Part of a small language model's weights: 204M tokens.
MLP neurons of a small language model. Each row is named by its layer, matrix (down: output weights) and neuron, and shows model dimensions 128-255. Each number is 500 + 50 x the weight over its row's rms, rounded and kept within 0 to 999. Numbers have three digits each. A neuron's up and down rows have the sign that makes its largest values positive.
A block is one neuron, or neurons of one layer that tend to fire together. Before each block is what it responds to, as a language model described it from the Wikipedia text at the highest values.

Middle of fixed phrases. Middle words of set phrases whose ending is predictable, mainly well in as well as, such in such as, known in known as; also inner word pieces like ca in façade.
L10.down51:505526537454470581488407469525444482583462511496588380501499509495529565487543447466539402551452410509498465483508551534473562513559448507477537473576459493463421477527488461530592494486512556498473524422535478471519593513426496483538533533476533503574521548456480519500517510457589507533552521556512511441433493463493461498485585446516528586495509462475463477510458460423487468583454
L10.down104:456524465383494510459404444470585548498482520471565423484453489494478509562451412467420458570553543481529479470596592564477458538554542489470538501524489475571469483558423564431419459450466493462382538463478556575468557498557493440523493449499557516464588554489491468510409501473526552468580526508442528468533469446492596485495414472407504449582480529554449484451506455395453450533386
L10.down183:488497575576545441490429543473454524515563437507456478465395461460493487503587482539587537570631516364445489477423437464495557516522474602504600456481460490519502437403512513483609481468495530541462518391482457523525513565476512472498496470431562492489489586460576480473490530463614506505507591474531448480503611418494444387505516510480544590433511479677433501507530491427508464545519
L10.down195:470601431494545560535443404501492479465509465432490490522492540555537514490459545558504556571486524545559482519486552411436447508623498475487509446502588462439455456515523477504583554500554490503478403588481526484451493500388572441536548502492457506496502488575468520518579406498516462441529456488558496347523577542410477535386533560515445449473415524487490494663484491540498541505452
L10.down265:468393455461513459559458505468512492457473516474456520477498484477537525525494529403500494508502587446569482432482520550469518419441437438505561567416453468422374481541514499450478555523518456547512494498590479553456499460629486478593439551419503470406505523488478503491469510536527576504476537557525470434505591497450532392501457411467501529457580505546467396538526565502490542537537
L10.down395:471468562546490463423564623529520554557452514522473565596449541529493537500487501494497516510522439576533486454558545526472422505607533505448408472508521431497505473492507436445466552512452541402461456446536629498450400409627543551556485473516621518524440657507517472434552423516532410459464515467402472523490571517433512484489465497429520493471522495474457553523429461495492494579575
L10.down470:428444452460576443545488517476524565492450458557492456491573421584456401415545463468401453470504472627491500578485510490511468475608533525499497490508535441436543499452523532547446521497437591455516484531500475481509495527459508490503513503516503469502577461541521546444482522456425466560407459604486527450479487564502589383543548411528469444602507423438570574520534360520525538498476
L10.down497:505449516541468518398470561472532485361480516509588419544528448429535506582566490511528563522482474550492604530430450421472549557485532507506551505533505466506417564569489512502486514431556473494569510629509500483593455551521465448480521527494495416462491566467478542485512519570524513501471435521525546492551413540478641555351549519617484529547435476458592555494520474446472503503464

"well" in "as well". Mainly "well" after "as" in "as well (as)" additions; weaker on random word pieces inside names and words like under, just, every.
L9.down130:508443410597530455514392559479458476529534455531516469428510579380452514598566548558422487473421475543612567476420547563548581520642530502529500459474503562492509435529436474511494449462590482537550481482528467496573506448402555619463475493537512504499487511487555443450569590488588548440524389486477597500353529472485534537484538444491448509476591442527608526565546489481435555530498

"well" in "as well as". Mainly "well" in the list-extending phrase "as well as"; also predicate words after is/was/as, like known, used, learn, plus scattered word fragments.
L7.down9:530543542514513516481520490442491423494504521472511478495574461503582550436431520563548527513487564480486479449480514531537563495469623515537470477562543474470504584491544489477518557486502594536388495423549426485544543546647531465484511475503430383540514513546543527380467599513410510458446488604481614461443436454515498394469539475536588441498457532566586448508556431478384533452500
L7.down49:549511470580523467533476511490465518468475447491553512519469597537486450420499465458450455396501531381507452477501476435513511540541541511569420462592644545507472463491455481440482487436458411416556431472586485492451412518346465479500476462432416466451456483448503424489434491516545477580503506504520560560475516514543537548451431471543445518449498425510577496513529454496530503549483
L7.down132:553457435587501440457541498484444528472402439569426458582534547546456502578488471507500440573493497518507517573525407447460537404528529448414516492445493543447482402441544550517528561518504473457523452504474513571448587491422643440386523458483486476475512529605441560476541467554498520505455552465452605416545526433498490540512451496473511535625469444401535514460480457536522487561490
L7.down168:566467530474479533492439505443540483434492570417508543435502583505423442509600612463485467470550462620465472500397532507566562454503518597416453565432523490513501544472570416495487484593522422574565502540671578499501541508531485504515584471512488576498555506489487468484429516546546532487424654534512575437545490481473510476492401507471546526569522465496520499487486390596565498527424
L7.down171:474533490438416410556470510433557457498494413386524520493470539611513533525531490438489500456453495487508497470552546534488503469508475506461481548605509505492399608574380579470552465590554458493534518547456452531505550491412456447546497387530426531463522436463543504543560402531460496513528414628517443406473519538519541555504481562585539454512545594515534542451530471450436499500435
L7.down231:501547494472497554624456463492475532512481465500518503562455546363500462470494549431426505584519564566472466540488548579491585543514522474469496407450503467600487471545502494463474536543502524488614512474505510349495466484493513497513449490475565506539434532507596401483469534450504543517529492475503568446540472500555502514535422487408533612524580487560450535504477519615424572498452
L7.down430:417471538583555540489589486505413568442502581434564547582489499542534559553511481562498491446521496595430459465539492423503576497521499562526505524455521562524481512543481484509423483501571520465433476459582489515538428524561620388504558535527404545598496435453470523547490542420498541531490421515425521443463624512441501482583511419505485493590480451438540388505512602490469539500499
L7.down507:505468559542490448531452485445544525411411475510535415521477505546503503430523494447541509522484580437505511554577494445538551437415521615440481530532482453523487431512533485518500435458485540478483530496539486391542514483585381558539492517534515564604556487533490506479605503510576407461574538585404486568543495479481531486528427564579472432509545564524533483506568521519447439498471

Mid-word pieces of names. Middle subword pieces of uncommon multi-token words, mostly proper names and taxonomic terms, e.g. Camp-ane-ris, Pet-sa-mo, Cal-der-azzo.
L10.down34:498432496558435523555545444488606562433404400478452464422436452432420502531433565485562440481504491484398408444450567522483563547480451508493493528505585530528452507529452500545560542450546471477547455471475529494474360552616515463484464456434502498616524479492611449436455525483464497488415480471398485503529508556514538482516492469379536478506601461475525503570515521479481533552514
L10.down37:495578501494524538430487494465472456520500563517480528392476559555522511447572532493464519523466454559620527430493538521538533515568458523444479438484546507394497611452467470508570496491473520573500574439471448485514488494458505429535661484544501550603550508412511540463491584558574481530553508500496564594467526474567411451580461460427457497427528542499482512521560486489522559558546
L10.down64:517472432540507477488404479475453544488465527648417469494525631445523597395438592477570445542477453517416535548439392472474549617470495516496540413451647521496460503503393546625486472490535521470456478482521534463541534486369432456532566445458512485510429524473546530472555532484505483467526492494490467460420545482507520517473522539436549488497478475548521461517400488542476490525508
L10.down69:466421546504622486515558565531444550599533666463565479547515533497560507502606474544540557592445474489474537538517571557550508493429483511478485496518490496512426460538481519508530404509517603542542433478414532559417561491502541493474483535560470457526473420523445479538517522517473536445419513446491466497404511455483490463494457460506514598449528455420501528529509572524484560589459
L10.down152:641524532484463546464447509443509482505549504561524470460528525519498477503476517527546435448572456573514417540500433571457504492487526535481502511517475418553610500496398468442549414528605507528566468509578468512498543545532400437538566366581585531560458460614536453560447511596495545486443532443499519550534564525467426514490487431477536518437414573524518532496533530436536492427607
L10.down167:516576465456545541542485459483439474531414558559559543505381502554565509424467515530477450371451524519500503603443484452530493496549408379506502507507532502531448520478443499478504553408467506490523514480503511433570518467568522492487571569554461423461604471489531500439514554556638486514450515408545582447521563477560602538500555541453473505538524466492503513540541523418501520538544
L10.down258:555544498533486528539443498523600486520456493533424422600560574521525505522494524495538528450498559556596514515455475475507492449603437472475538508507510418458478540476459502450472483469570519420576558521552580455524477510549470476544476407494451414545486551542590417501545494436539506495509449517518463502398528467480625552489540432555466432497454466490401442492540565380549457498609
L10.down435:558561418515457473413578515533424489483433416546510523559512473433484565472507481506540479520537573519476452486464417523539513469530451447536589525442525402544543422499488398490548518465447484532451443515406543422515511494483463392446452490543497511508514515515570472584541524579570538441566494490423448560509537427518513418471540413516508425513526492444512401550542403507506504405567